python train.py --d_model=640 --tie_embeddings=false --init_std_qkv=0.0235 --init_std_down=0.0 --lr=0.00677 --lr_head=0.00576 --seq_len=1024
MLP neurons of a small language model. Each row is named by its layer, matrix (gate and up: input weights; down: output weights) and neuron, and shows model dimensions 112-239. Each number is 50 + 10 x the weight over its row's rms, rounded and kept within 0 to 99. A neuron's up and down rows have the sign that makes its largest values positive.
After each neuron's rows, "raises" lists the tokens whose logits its output raises most directly, leaving later layers aside.

L5.gate976:41 45 34 34 63 37 46 48 65 62 64 57 47 32 63 50 55 53 40 44 65 58 35 42 51 47 57 58 51 57 43 51 35 49 43 36 44 49 57 37 69 45 57 55 63 60 63 40 39 57 40 52 45 50 37 33 49 60 51 40 46 52 52 36 34 60 56 48 54 41 53 52 34 47 60 59 29 71 45 49 39 51 44 49 59 39 35 34 50 59 43 36 63 70 34 60 45 47 38 59 58 50 49 34 60 57 49 47 44 40 53 56 40 30 57 46 46 39 70 44 43 40 70 52 66 43 60 63
L5.up976:40 44 50 41 39 49 46 55 61 43 66 52 37 65 61 47 51 68 52 51 54 52 54 49 71 65 59 40 58 50 43 62 48 40 45 40 50 32 41 45 51 39 39 38 62 43 51 50 52 71 52 38 38 58 29 59 53 51 37 43 48 65 65 55 54 57 45 52 47 78 48 19 50 40 51 53 46 56 48 38 39 56 52 44 63 46 60 47 46 39 47 34 50 52 56 55 49 32 46 56 47 38 46 35 61 65 48 51 54 52 65 54 58 45 50 50 66 56 49 43 41 51 68 67 64 53 60 41
L5.down976:40 43 41 53 49 47 41 41 47 60 48 49 50 32 69 54 66 48 46 48 38 42 38 52 57 53 75 48 69 62 65 34 54 38 44 38 65 65 62 47 81 57 61 53 30 64 43 55 37 56 30 50 53 43 54 36 50 52 39 62 63 38 29 41 43 35 47 55 57 25 53 36 48 43 68 60 47 56 38 40 56 41 60 65 49 42 59 31 35 52 57 44 56 62 47 64 32 39 72 56 68 57 45 59 44 59 39 53 47 60 52 47 50 35 58 52 53 56 62 43 50 36 66 60 37 33 49 65
raises: " it,", " it.", " being", " this,", " losing"

L5.gate567:60 54 51 64 42 45 35 44 60 48 42 49 61 56 47 34 56 44 80 62 37 51 63 46 70 47 65 53 52 49 52 53 44 34 61 39 59 60 62 44 69 59 40 43 32 44 43 41 49 46 51 70 60 51 41 62 35 59 43 45 55 52 31 57 40 43 48 44 46 46 50 32 37 47 65 51 40 68 56 37 63 50 57 57 45 45 76 64 63 48 40 55 39 32 55 48 49 61 43 54 63 47 48 48 57 50 55 41 41 55 36 57 50 41 49 47 60 62 54 54 32 41 50 54 40 44 59 49
L5.up567:50 53 56 38 65 43 42 47 48 56 43 52 61 52 37 48 57 64 63 52 44 59 62 39 65 48 59 41 50 45 39 50 61 32 53 58 47 65 55 46 71 60 42 53 45 71 49 37 56 36 55 58 43 52 49 37 46 42 53 47 76 62 33 49 58 40 62 40 56 43 53 42 59 48 55 29 56 57 78 48 60 45 48 41 43 45 74 52 56 61 35 39 42 46 48 56 39 50 48 45 55 39 46 41 43 55 38 48 36 52 47 56 50 56 50 48 53 64 42 48 53 46 51 29 54 41 62 38
L5.down567:45 39 40 63 46 51 60 52 57 60 50 36 50 52 65 64 60 37 28 42 38 62 43 66 68 56 40 54 61 39 55 50 35 65 48 54 75 34 51 29 64 60 55 46 52 53 50 57 39 49 45 44 56 41 70 50 65 65 31 56 47 46 58 60 34 63 33 63 44 58 44 51 39 44 50 55 47 50 33 60 44 43 51 47 49 64 45 40 44 51 47 46 50 62 45 65 38 63 49 42 56 30 42 76 52 36 51 55 60 55 56 42 58 58 47 54 47 37 39 44 52 61 65 45 65 34 40 50
raises: "s\"", "i\"", "\",", "\".", "\""

L5.gate1088:44 34 43 57 39 39 64 72 55 49 64 37 36 70 51 61 53 49 61 45 51 59 57 61 55 48 62 45 52 49 48 43 37 64 37 41 50 38 44 38 53 49 43 50 58 40 73 56 41 38 25 44 43 40 47 40 47 58 27 59 39 41 35 51 47 73 40 61 54 45 46 45 34 54 70 52 46 54 60 52 55 59 37 39 63 54 45 47 39 55 54 60 68 48 44 51 41 45 54 60 50 52 47 40 71 34 56 47 43 68 54 55 43 47 64 38 56 62 56 58 52 59 50 44 45 61 46 42
L5.up1088:66 40 62 44 24 63 46 35 44 40 59 41 45 52 38 44 52 58 49 45 42 48 56 58 32 48 49 50 65 57 33 54 63 44 29 38 45 49 70 44 56 46 53 56 31 45 48 64 59 59 56 57 60 46 49 60 56 46 60 40 50 55 41 47 49 42 56 62 46 56 46 43 41 43 58 53 50 45 48 57 47 40 52 60 68 62 41 57 52 44 55 52 41 62 48 53 31 38 56 46 38 70 56 50 42 62 57 38 42 54 57 58 70 44 50 34 52 53 39 45 58 52 58 46 36 59 40 51
L5.down1088:42 48 48 52 47 29 51 67 43 64 62 59 53 60 58 34 46 52 50 35 51 51 47 48 43 49 48 60 62 59 48 43 57 49 43 47 47 43 55 55 28 60 26 67 49 58 61 57 58 45 55 30 51 51 48 55 50 67 69 35 30 38 59 50 65 47 48 45 49 59 44 63 46 38 34 46 58 44 65 54 46 67 42 37 52 33 61 28 53 50 25 50 63 42 51 48 42 42 46 65 48 55 51 48 53 45 48 58 68 32 66 57 39 45 67 50 54 48 48 48 63 55 51 64 71 55 48 49
raises: "ent.", "ent,", "ence,", "ency", "ence"

L5.gate582:40 56 57 41 31 44 58 49 59 48 58 41 50 52 60 47 52 36 46 53 41 70 64 44 56 30 55 35 50 66 49 56 67 48 66 75 71 43 50 19 51 63 57 42 30 57 51 49 54 57 54 72 29 51 37 67 55 53 45 43 48 34 51 71 56 41 62 75 57 55 57 49 53 58 47 39 49 59 45 72 38 74 38 58 61 51 50 56 45 36 53 47 75 44 43 46 41 52 48 53 33 49 39 60 56 62 70 43 44 39 41 60 38 52 58 55 48 41 44 47 48 38 48 54 27 47 51 62
L5.up582:41 47 53 47 51 47 57 44 46 43 77 56 44 54 53 56 30 59 45 66 34 57 62 58 58 51 44 44 55 51 41 43 53 67 70 43 41 48 72 49 54 42 35 53 38 58 44 35 53 51 39 59 48 63 47 45 49 42 58 32 61 45 51 46 48 41 50 57 51 48 38 49 59 74 43 45 62 63 62 63 58 73 38 63 52 46 53 49 49 53 51 50 54 64 48 45 53 47 50 69 36 59 34 65 56 49 50 41 50 54 54 51 44 48 46 53 55 39 48 56 23 51 59 40 53 54 52 58
L5.down582:40 31 58 58 66 52 42 56 59 44 62 51 65 40 53 55 48 44 56 49 29 58 57 53 51 50 49 42 55 51 32 63 45 41 60 51 50 48 45 53 47 49 54 36 44 63 39 60 64 46 66 37 48 36 72 43 36 55 50 48 39 30 41 54 52 27 62 64 58 61 47 47 38 61 44 66 58 72 46 65 60 58 41 39 43 61 49 63 45 30 65 62 64 42 50 41 41 54 47 55 37 51 52 39 72 77 63 46 34 53 54 47 49 34 53 32 45 44 42 26 38 50 41 55 32 55 48 55
raises: " been", " worked", " appeared", " participated", " toured"

L5.gate902:51 50 49 40 35 48 50 53 50 43 48 36 46 48 51 48 49 58 44 53 67 53 76 58 39 44 45 64 41 28 36 51 45 48 34 41 55 38 43 57 59 39 53 38 52 49 66 49 41 39 52 51 52 43 65 58 53 64 40 55 61 39 56 44 53 52 53 35 38 46 49 55 49 71 56 60 59 46 51 29 34 50 58 55 68 48 62 70 38 55 25 41 57 51 67 47 60 38 63 43 40 38 45 63 44 37 56 36 41 67 42 58 57 49 47 37 44 58 45 46 63 56 48 65 48 59 43 34
L5.up902:42 46 28 67 55 47 33 42 42 58 58 47 62 61 59 35 57 44 66 50 60 57 50 59 42 57 40 61 42 49 61 54 33 62 48 48 48 62 52 41 41 47 60 50 61 49 53 35 44 39 44 20 49 41 36 49 52 61 51 51 50 38 63 63 28 54 63 51 39 73 66 47 51 58 54 50 51 40 50 55 46 55 60 57 46 44 56 55 41 41 50 43 59 33 55 58 47 44 53 45 40 62 53 58 59 61 44 46 37 27 44 63 49 51 50 69 45 68 53 41 50 59 36 49 46 33 48 46
L5.down902:40 58 52 52 41 44 49 50 49 43 56 29 50 65 56 56 43 49 55 53 48 53 44 57 51 44 31 42 44 42 70 46 52 64 59 34 53 29 52 66 56 43 43 50 62 55 46 52 51 31 45 56 65 47 62 46 70 52 35 48 55 52 52 46 31 56 60 47 57 47 39 61 61 54 43 45 42 31 76 49 55 41 63 65 45 57 44 53 44 43 65 41 72 49 46 46 72 50 56 41 59 44 62 55 52 45 48 45 36 68 44 42 58 39 42 33 52 48 66 59 56 51 51 39 77 59 49 52
raises: " Kingdom", " States", " States,", " States.", " Nations"

L5.gate63:60 61 51 62 45 54 52 42 55 58 48 45 39 53 55 34 33 52 67 41 48 68 45 72 39 43 41 52 43 27 44 43 61 54 47 59 61 60 40 50 66 43 49 44 58 40 57 56 66 48 55 45 42 54 50 55 46 57 69 64 28 57 51 63 63 42 34 29 46 57 39 35 44 65 66 51 57 59 72 41 48 51 48 39 58 50 58 33 55 45 54 29 57 57 33 72 58 49 49 57 54 54 55 52 66 50 46 50 45 58 35 61 60 45 62 63 47 43 30 38 76 43 35 47 34 42 47 38
L5.up63:46 54 39 75 32 52 44 79 57 45 48 62 39 58 63 57 59 70 32 63 64 61 60 73 46 55 40 39 53 56 47 45 44 57 44 61 40 52 38 51 56 59 38 49 43 52 36 61 45 49 60 67 65 55 44 30 48 57 49 38 48 51 45 77 48 47 57 47 38 38 50 55 66 57 61 49 59 45 64 38 55 56 62 55 58 35 51 51 53 57 48 52 38 49 47 50 54 59 56 57 57 67 65 32 35 59 49 61 38 43 51 45 51 43 43 48 39 62 60 49 62 63 54 52 26 47 49 45
L5.down63:50 41 47 62 67 61 63 56 52 62 41 37 51 28 51 52 55 70 63 45 57 40 70 63 24 41 62 42 52 47 60 63 58 59 56 44 43 46 34 45 55 55 72 51 49 52 58 49 51 75 53 57 38 44 61 58 35 55 52 51 54 43 48 47 40 38 59 60 41 39 45 52 38 55 57 44 51 30 44 38 48 43 43 49 51 50 43 49 63 48 53 60 39 52 58 38 54 46 45 44 60 49 85 52 47 70 48 53 56 51 53 50 60 50 41 34 41 53 61 41 55 51 37 52 32 37 35 69
raises: "°", " cm", " degree", " degrees", " m,"

L5.gate305:49 49 34 66 54 50 66 48 43 59 45 21 69 44 71 52 51 48 43 51 45 54 54 47 64 62 69 27 63 39 61 57 47 54 44 46 52 45 43 40 35 57 45 45 44 58 35 55 63 54 37 44 63 44 46 64 37 45 55 48 57 52 46 49 46 42 48 47 35 53 53 52 54 45 30 42 53 50 64 53 64 37 49 56 49 50 40 42 52 40 53 42 47 61 49 59 37 55 36 58 58 57 39 47 50 38 66 62 53 34 33 57 40 54 41 51 62 40 62 58 52 33 58 45 46 47 57 45
L5.up305:49 52 39 47 44 50 47 45 39 51 50 21 43 65 38 75 47 75 45 57 52 68 57 62 46 67 49 61 52 37 51 60 49 64 61 34 53 43 64 52 60 56 52 67 46 37 42 43 54 29 37 66 45 47 61 66 42 37 63 55 53 49 55 69 43 67 45 61 45 39 46 32 45 46 60 67 47 65 44 61 32 76 44 44 51 54 47 40 42 41 59 41 52 49 66 59 57 45 23 50 55 50 39 52 43 59 60 49 42 54 39 44 41 59 68 41 41 42 26 45 43 35 55 44 40 43 56 53
L5.down305:47 62 41 55 52 41 62 61 62 49 50 65 61 48 36 45 62 56 69 42 45 58 43 51 38 40 49 57 58 67 51 38 31 50 37 47 48 53 28 48 50 47 27 29 55 58 32 39 41 55 46 37 47 41 42 33 38 48 59 43 41 44 48 50 49 63 33 57 39 56 43 41 69 50 42 55 54 58 42 45 72 59 53 60 48 73 55 37 42 48 66 62 46 59 50 49 49 67 62 50 44 49 57 43 45 47 53 41 77 53 54 46 59 37 24 59 36 70 43 43 44 34 54 42 40 45 60 33
raises: " it,", " it.", " this,", " it", " this"

L5.gate763:40 61 40 54 60 84 55 52 52 35 69 53 56 54 47 44 50 44 60 64 34 53 59 60 48 60 61 40 43 33 38 51 49 52 53 39 54 47 58 64 50 72 60 24 51 65 37 59 46 45 39 24 57 49 57 36 34 52 39 63 56 58 52 50 56 43 55 44 49 45 64 47 29 53 64 58 49 49 54 64 56 58 43 64 57 39 41 41 60 59 50 60 45 44 68 42 35 43 38 49 44 55 49 63 36 43 43 51 50 33 48 54 54 44 56 58 54 57 59 49 46 52 62 47 30 36 47 43
L5.up763:46 73 47 39 63 47 45 48 51 34 39 39 39 53 65 41 54 46 44 62 39 44 61 44 33 53 34 57 70 55 60 47 63 32 70 66 60 41 46 43 54 59 66 55 44 53 62 60 58 54 63 43 37 50 54 38 55 54 49 42 42 64 45 41 56 68 36 42 73 63 44 49 27 49 46 68 57 32 48 36 60 56 52 66 55 63 75 49 49 53 41 55 41 40 29 40 37 44 41 50 43 49 54 64 51 58 45 50 52 57 35 47 63 33 56 30 39 54 39 56 40 56 47 51 41 41 40 50
L5.down763:37 57 53 46 37 49 54 60 44 45 61 60 51 51 42 56 33 54 37 40 52 59 50 55 55 50 45 49 66 46 47 47 57 55 55 64 58 53 69 53 54 28 43 48 61 44 50 43 42 56 46 39 82 47 58 69 46 48 41 51 49 57 48 61 65 69 52 60 66 62 56 43 68 54 54 47 52 58 57 47 32 54 45 65 61 38 32 56 47 52 44 43 40 47 71 76 47 51 49 51 53 55 30 42 47 55 43 64 52 51 43 50 46 34 55 59 54 48 38 51 55 43 83 39 49 39 50 44
raises: "in", "an", "a;", "a", "ad"